{"n_layer": 18, "d_mlp": 704, "norm_eps": 1e-05, "tie_embeddings": false, "init_std_qkv": 0.0337, "lr": 0.026, "schedule": "cos"}
MLP neurons of a small language model. Each row is named by its layer, matrix (gate and up: input weights; down: output weights) and neuron, and shows model dimensions 0-255. Each number is 128 + 32 x the weight over its row's rms, rounded and kept within 0 to 255. Numbers have three digits each. A neuron's up and down rows have the sign that makes its largest values positive.
Before each neuron's rows, "fires in" lists the words (lower case) most often at its 100 highest values on Wikipedia text that the model never trained on. A number after a token or word is its count.

fires in: "would" 41, "can" 31, "could" 12, "may" 8
L5.gate39:197121123101118118141103133092072145135132142104103063081149183187109111129150125160145112123214141079153104138155169173095187118120161085152110082151140070132129156178154114103096191134102117114127124151115050101091113133190118107123131091058166173119177131079178204101103111142153159113124103183201150125078040130192125089137066139124118139066192141110125130134128149104136140108139102111158141103142108137144095155141083105110148148096036121207127162105134157131129163108129111067203080116165148137107129171145123129082152165108125129126106136099158154143066122120126134128123144168154112136106073163116121112163112099137113101118119155122149110129086109173150150118094167114134139144126138083122101168092175101217099091156122121148096094101156116090198094115153143
L5.up39:174112061162162122146182103095137111080203100106130124068192167188156160109117106129113121132146134132114102157134184160097107126115085139063146111164115153175072124166092158142146079100173096103123097170100145079097115154159156073133215101139111132169151120096093187151096154147104156092134131180146150142141081098145165114095139126117093131083138142119105150154134125135175150091135088144074167116060121114143105115157135137085160165131200112162134144106145109179152191150149122124178102175136120113118142183113117160139145191132165144155109161080095178172170168131119131143187181164166118146096114142160080144128117153143129050166133098116133105162108095119137099152159112095145127101167110132143132148111116154243132122148113149188091089143096100117186160099124042
L5.down39:159042123079113146122095208160111125173133153130091098073195116145102188140136163127122095107172137094135177164103139139104208102088096096142106079100201163127119128131080091131184169171132123072144135187116119141111155096224131126194094123147125102169141133126142062131143053154168100087086152152150182156116087127098158098122082128135143086087122122141109165158092111111167141091169140127116080103104089126103082130126140159118091103082149104192161124113163146147189171103129164112147137102171121087124125125230118160130114157119109160095111116157142119166120168074119154135128129138200101143126113169158148064155111146109139099087065048103096142120093149168117143128120146126127127144166116150140142180095075168146121128144106126081078135128120113146157127154150089

fires in: "to" 45, "too" 4, "would" 4
L11.gate62:072139112088142101114046160200170136116135115083131161107090052180139170147075122122102108121131112143118125097157150166176049107108147093151136120111149172127122051182172159165110100170154129146143117151073163133088086143144135111106162094123116099184081101141160105141159133142141144141108173104167146153096094101178141076139053153134188120104120205096149116093127106186072107159123134124120061121125096097157110139126154098114124132131165127158166135185140118171152133087121165133120146112182121100118168141125153070101155141045167137078134081136183155129105173156097103120074143141140163115088152158165099144114087117099111147159064108164118151097137195120125179186202155092081177142125119091176152138138118131105107128189157058101120140160142160134139113114143141
L11.up62:133116138170097134165183092138123068142164085198119076120140128110195126155132144138143157069072095108134107140168137131128129151066092177130134137060152106113130120113122114075194109128123160111153165196133107159097129113130178122052134203161135153110140151051189107093115147112099116105157069069087106132163095097124130120095113203126074143124139159136142134167191118086114147130116137128145081188100120138096122148115064139109131050158111157213172103190139181096151116117140157078177166138129136142123042113164094132057102154161113104156144156083076109152072134099131112128106129167122124154163130158131122131167140151092114126148121152160095076133175146096171173118181105170156082124099080113139130113112156113124126168139138159159123148098092095127142142109175164
L11.down62:109151139150109126158093198072137173102092173096102101172059105141095122133145143105164110081101163149138163135179093103120091160125133167143131174136162160148164103109113088138141122123079114131141111124137227166163175137112155098072125147104131124148180124165125122171165138170109146127094139173151112120075106122122149182139048182141158167159109112136102096125102124104115192171093142132065098165178045053133109150134086149118145096082190086145124155154180102104226088129149144103089159060127091080136145120118130157100144123116195140110074099076142059180102128138165129175164152101093160141122130114102086150111114106155098170163159056079156082097143154144123162185124097128093099108122080139119111136137141115116123135099131102151123164152135105088103100157151086

fires in: "was" 21, "he" 20, "it" 9, "cypraeovula" 6, "is" 6
L7.gate702:133122164113125147103153166121152175105179137084079098127101126115107132092128195147123160084132125144092188093189140114148070103075176081131112112117131116112188073151173145111105118165096087185180136174130136148159099161163160128144121155114146101151125144136088103184171118039174127139138197082134133102166123166082156135104125110111052138098117110120098082145136168154127084125148158192115080112162122128128123184106134069098110098142140091177042068147120186127145077109140140143068152121143095100119101110119102223134087123094147119095141080109133144166162133158075107146100118135164186109177103119121106098144137145085152099190074152079103102082142090076140123135122166105141135126154131063147133106126133095166152135147141175053138150109151143139193106119170106
L7.up702:137129131141164146166112070148171137108167157108107114155075134138036156104089188100153151070141090084117155101150151078100134163087135112125076085157120121129161069122142148137065088186106099123155063169102115134093157127127151206135092122074157123143125174120061135139175135086142158149093163115161143173162147103154197067044136123144132112149153087151177153104124145137055112109164137110124084174155114143121138157089136146125135139110139107103082094120128193155156058103153138167106114130125162092155175110142108163123121135121132115086075129079117160139203137100128151123131149157162175162195124107133090092159124075082146095132144135127099060093147082127211118140157109106189149111113138136096113209137113148105140126076098143095117154122193136174123112120140088
L7.down702:146117146170163122176126158148101142119119124145150170115104137078152105097170139121085166166121120084119148116221158061169188117076174154140085212105141093117130156180101116105189157077098035177200152128123153128131098092145138101115127155153130205105122183137175140122076085149153227125103091108130082097166139129118089149150102192110157131109090115105152131194116176123181091145146133174130144105165118079139166133132149141147151136153135116113142102113133103127070139141123104163183145136155158136099050101147133178088141108139127147129130115152132128132097127060136114074088141085101104161117107118065165096173132155155139094115144125130158177143124096134091189118066188155181149114071118094153139110157124115074132109147186085077124100142124086127122139114148129

fires in: "a" 31, "be" 13, "if" 5, "unless" 4
L7.gate143:114138195100118082150120105066100089153183153121135124149160121133057125174126109045176091155138102140164139155073093168106078139187121141134143109070158103180134075159107170086108131146122104100147126134183133152142141172116117183087158057109138135127138099120140191116123152133099131020163192146147082136147116124151147141101168166145167100104151088137122139103130088117109101153079123145130145154102147115096097102089144163132082152066147170201115099138105142138169122122122083106083115141131128130145176157192098090103179149170138214144127099154133115136107137176108095131162141122133104160112142116174106126143098118096109147175109062155123126118129088052117124198114190139150165117174131105155081116118155175141141108157158147086074124187155068130111157053133115
L7.up143:107162109104138127151167119129096102128159138113094156178138123121103089152088131084158085125137095140096091167153148247148113141167163150134075108103149086161104086144088120122177080175145072124142053118151099081198124152163172115102161117156158085132095104057147080138163118100056102106152100123186093134192135126102146066114207132126143145129173135139146108062140154168120138134094096160097098077144157107137131103120101130101089134112150169154179149084131088134128160104124107130113081115085133136136127153114105148122181148181124105076125104169211108143118064098133121137152091120168158160170125118127116099168148136102148124170125128141124167054147189132166120115125129038121143182147119125088131119092176095193140136132100146116166132072166119101188159069119149
L7.down143:147129137178124082153129148076135127130109209121127139073145118115121112164170101114125086115107128119143119142163149113133121122044087184143127109129133141118088140112175089207085149118094150102129126132128172164171151177137088136170100092189156088124142055189132166126169116160104095140082160122121143162170050185105104101113168124098146132163188132120112103104146129120085095135071088156094101183120147164106111095103111153168167160076141112106127169102172033106153121148146065111043131145077122105140117109151121099121164135139155175135096105122127166196129149096147141084146115131108108118098061129162151069085049101151134165135119121104095117148105200188147180135160100162152126143113142145118129104104131124154122151105172088136101143212118109160059119072147149

fires in: "the" 35, "a" 12, "of" 8, "der" 7, "und" 7
L15.gate507:114113097093078113120049170169043191124164161161147118077130159120104109066108120157176139142093116163106105094132141076170105132088138212136131169074145106134135088133174147124103087133119095152138144197112141130133076146113148162145126137127154124107117090164125140115118118135149124116144131112122175118153116101121112121127192109096083153200167187153112111085134189148078119143112125144220204233119160146137129105104106100090181159122105150120088067102118202101111145132152153163134090132162142121134160123144137155175157106068152126117140104067131097169098127067161148160122170151121228109104139166074117131153099164154160119132127087110129092126220121097162140120146114134145147084140123104125125133109137086117153069121103129105104107178127118160122130058159150
L15.up507:181128158132071164213116128133100127111136081081105148118138173108084136133117150119128076088153097154130074112138156152162142169108164158095132099079154133175124080130146070099120141117073143021136105167160105131174097142171125136114129039186169163152105136157110183110117130076079167129114112154142163089165149102113133135151174169122076085178182102069105102098133092144110150145149173139108147100097100189136120122053141100132131150182162142145101077151161068090142081112114136123093097150125106110080128113130149128084095145118113076087143091133091106132108097096121109150108104125081143117163163118135100145129167110153185153095123144148171084103132178092161171088181055117111113167177217135180104093087171114084076101118140157112166139135150102121119116130155140
L15.down507:061110109069067139115122198120128140155124152166120147140140120059109127092159135122117153134079134147142158133139125162113102153111139097112156151104096072104128091100071094147170121093160114157176153050150136109102126126090118116181056114149123099092206156118138114119124094123139064097134190096134150115097143120134135096125147098112156154122100147122153100107103126105086119212124123089075083183151178101133150165124034104110171170066064154132186121093161143137144114088157090173133105085115136139093122086157078160168146158086120163093119110078129171146112125139102093094108086142089089175123171133074105153142151179089161115154172057128149085122166132159162109113136129132098113075152050149124096131112111125179131098174080132154187104070158168128132137073092116

fires in: "is" 33, "are" 11, "a" 9
L14.gate483:118149126113143117189102148146143112170150180178169134158133149104115183100114138113086100121130096161138123036096097181137169089085143164110073112113114099131066093130216112200144095145148115119115136141141150100156156211115078134144118155081110108139098111144144159119213165068137065089077154112195104179138103142137111141164128105094126175123143150117106127067157173135116106174107117158118108186171166183108066157071120111154131117131106139145123085108114137136115088108076085083129037135114151108094113140147144067115128133151102108122128139128172122124117107122125116108139153115127164153168138115086102134110122106094157146132097119179142113077149111183129163154125115120171140081128112082114154138086114243150172195152109127094208120130130130131146144104153047
L14.up483:100152188102152169152065074126105150145134200139107146129124055090108134163141112104135123168146107118133083137118129144173130078083152115141107032124151062134141097111155142155135138124112085151121125179100130098079145137154122158136149139126120102122070123141098139128181125107075092107091092108146200141137187133137129109171126127128098159114110092083166132140189162193110119151095146101146115178127076118116128134056142108131077173147110170165057130192115076156094094097140072146100107094143076116195133119129076150113220100165108124164135117098173111145176137104166103150135180105127228124153120143137112138066099132114149156171079115110084110110179105115133134215139108128145145116159167124071099115133184174110126153120119179081179153133169148097135111102141117
L14.down483:119205081160083198144136138159096115163123177162196135123153162155129105100158076126099150122112119085098108162142205119145142133150191162054146174137064131169095130103089061110092150149154075168128136114159118090080061126143125121150094137155140115118116055170117189186197113143077149095165144131163115145209105143179106160166138174123089116096091123114108112160153103159152107139084125138082107168134158140095156135171132087143155119102095160103148108112081137164138075092103122156155098125135191073071112102145135111155065104174104151107136109144088141117172131161163108128112116178145127153165126127115095193145118158133092106144142113130126145149144110116110140103154159143150131104108207106108129143174148154213126095099181084148089119122162067140153144083145181

fires in: "can" 33, "to" 19, "would" 17, "must" 7, "may" 7, "could" 6
L9.gate681:109107169168151097077085169174173122142139194111091097030112110136143080107169099173132104180134103148151125146191171149144112118107155130120084114177125143142136164113126139139134103207163061113141096158134130121120090161121157108170159123099118096183168158100123083127109122099143104134120138181128076171136158144190190073102097144105114183114162172132130071164136113076177112085091121088171104196169158098108103143110083144066135182158144068151133122096150124102172140111096159162110169114127130141147163155167130170111151142133130106099170120111176114144146097140045103124127201114154102169106117159157115102076133098174162162117093087128121121122141110112180129105138204083121095100120058120088153170164142165142131093102196090151087114116170138153160089158138135
L9.up681:143106094204113129141164130122131147117131130073142102053166094181110136103128142154162119138102137164105130137088070185055183121095138135158107102150150202161128109126127143097139150095126138134167133135192183126113106099071158175153166123094177140128207086087098104120091151121122107167161083100133190137046102136089123087138128073109101153103105120168096112138116138073142121154206176125116140058140085113136079121102117092118083093090150140136089134132166138099180120137163140095149137117119121119118122123112079155168148161162128135101084139144123101187099111179148150121129064163156092142076162114127108113129142156120110117057098066124120072058126137073110195088099135110066136189136070151119099164119122105157149102125056115157167129127080146161121148096072149
L9.down681:092170196070058135104101196120127113136150178109096107123161155195110116091176116137120166175153146110150150159112166096134123076073141168091198143126144139153116095138130126101182131141115139108173114144147123133074156123132087099107145114159129122141121187100160100130093096134109132101075116173156082146130048105149122151142039128075139120103110153141128134189142137139165129057130110053122167182219143103145115144129118162131134140134126092149149111087091166115177148160156138106139153137093103087098150118196150104075148135130168197103141097119138082124089144130127115174088159122172072119083128172130139127136133150114109098133100050162133138167132154115176112121147176153168110132147144058103143073048138107179163177118147104133123112158101082214131096123152094

fires in: "to" 21, "they" 13, "would" 8, "who" 6, "that" 5
L14.gate73:145039091158067120130134177121097143125133163093130108110143107136099143066173070091150105090082090132130105170143129134118169145160093128116095160175137093131093148183160091146134128121124144098076111175145137164155142121140109140119194179058178105086202137128173143135057074118150129117080083127114077158149134107159110117117093139112118140103137150165094124130088092143136149126098108157157172140131119102102138134168169246132178105129121150129118108108166159116126165100108115143141131178078086167118176126126154129103177135114161146144128159169113102154134122124124087140145137138126112142119128183249027153158117147096171083131052116147157116115127151091157082137167144055138158168162089133163139141152124106152096096179101148122139148180163134185127113122155058
L14.up73:087115117127081136090112152119182152110096106130091118120164131155160056098140085162102119151140077103091139152165120142143131096120164164135115130165139147097083076166153113139074125139141088098098139175126133194117177101179072129121125144181134096107132118107125167200068112160130162145134080161122148139147094121124173130139098128157113144125171152142160147140179149137119131073097064151160183135115200052112116113139137172107141167127104139120133142155138155128126165113151134073174104157165132129153108150132150085073115116144133089153115212129120146158098180166102101112130128085132057075114161148109071179130055170135166071110041045112096137143097179123061149082157166109084086134145132115084167185144128112119112067146114190150092092118151170170076111112136111
L14.down73:105099103139140119184036184152134153141142114073087099042145128097106156147125154144137130185169140109201145169140167158110160062103138145141102110165148146077161130137119092130109144131154123092135128138154111127133105086172110157104165143119120099114154124123071098100047126194182178059100091198139094113109139118119165161173093165088116098153100164099137134107095143111155106090154152186204157083129142140112136160124106133119106113119076112192146195097145155134102140092081127100158149159172165058111167151177162115098112148087150155091101079133143098167158083108152180144160130136202122101133104161093106125161097137128115062139101095138161120145117123139153158098134097140156155111128083123173170165104087136120130185114126130133081207123156078182169114137175116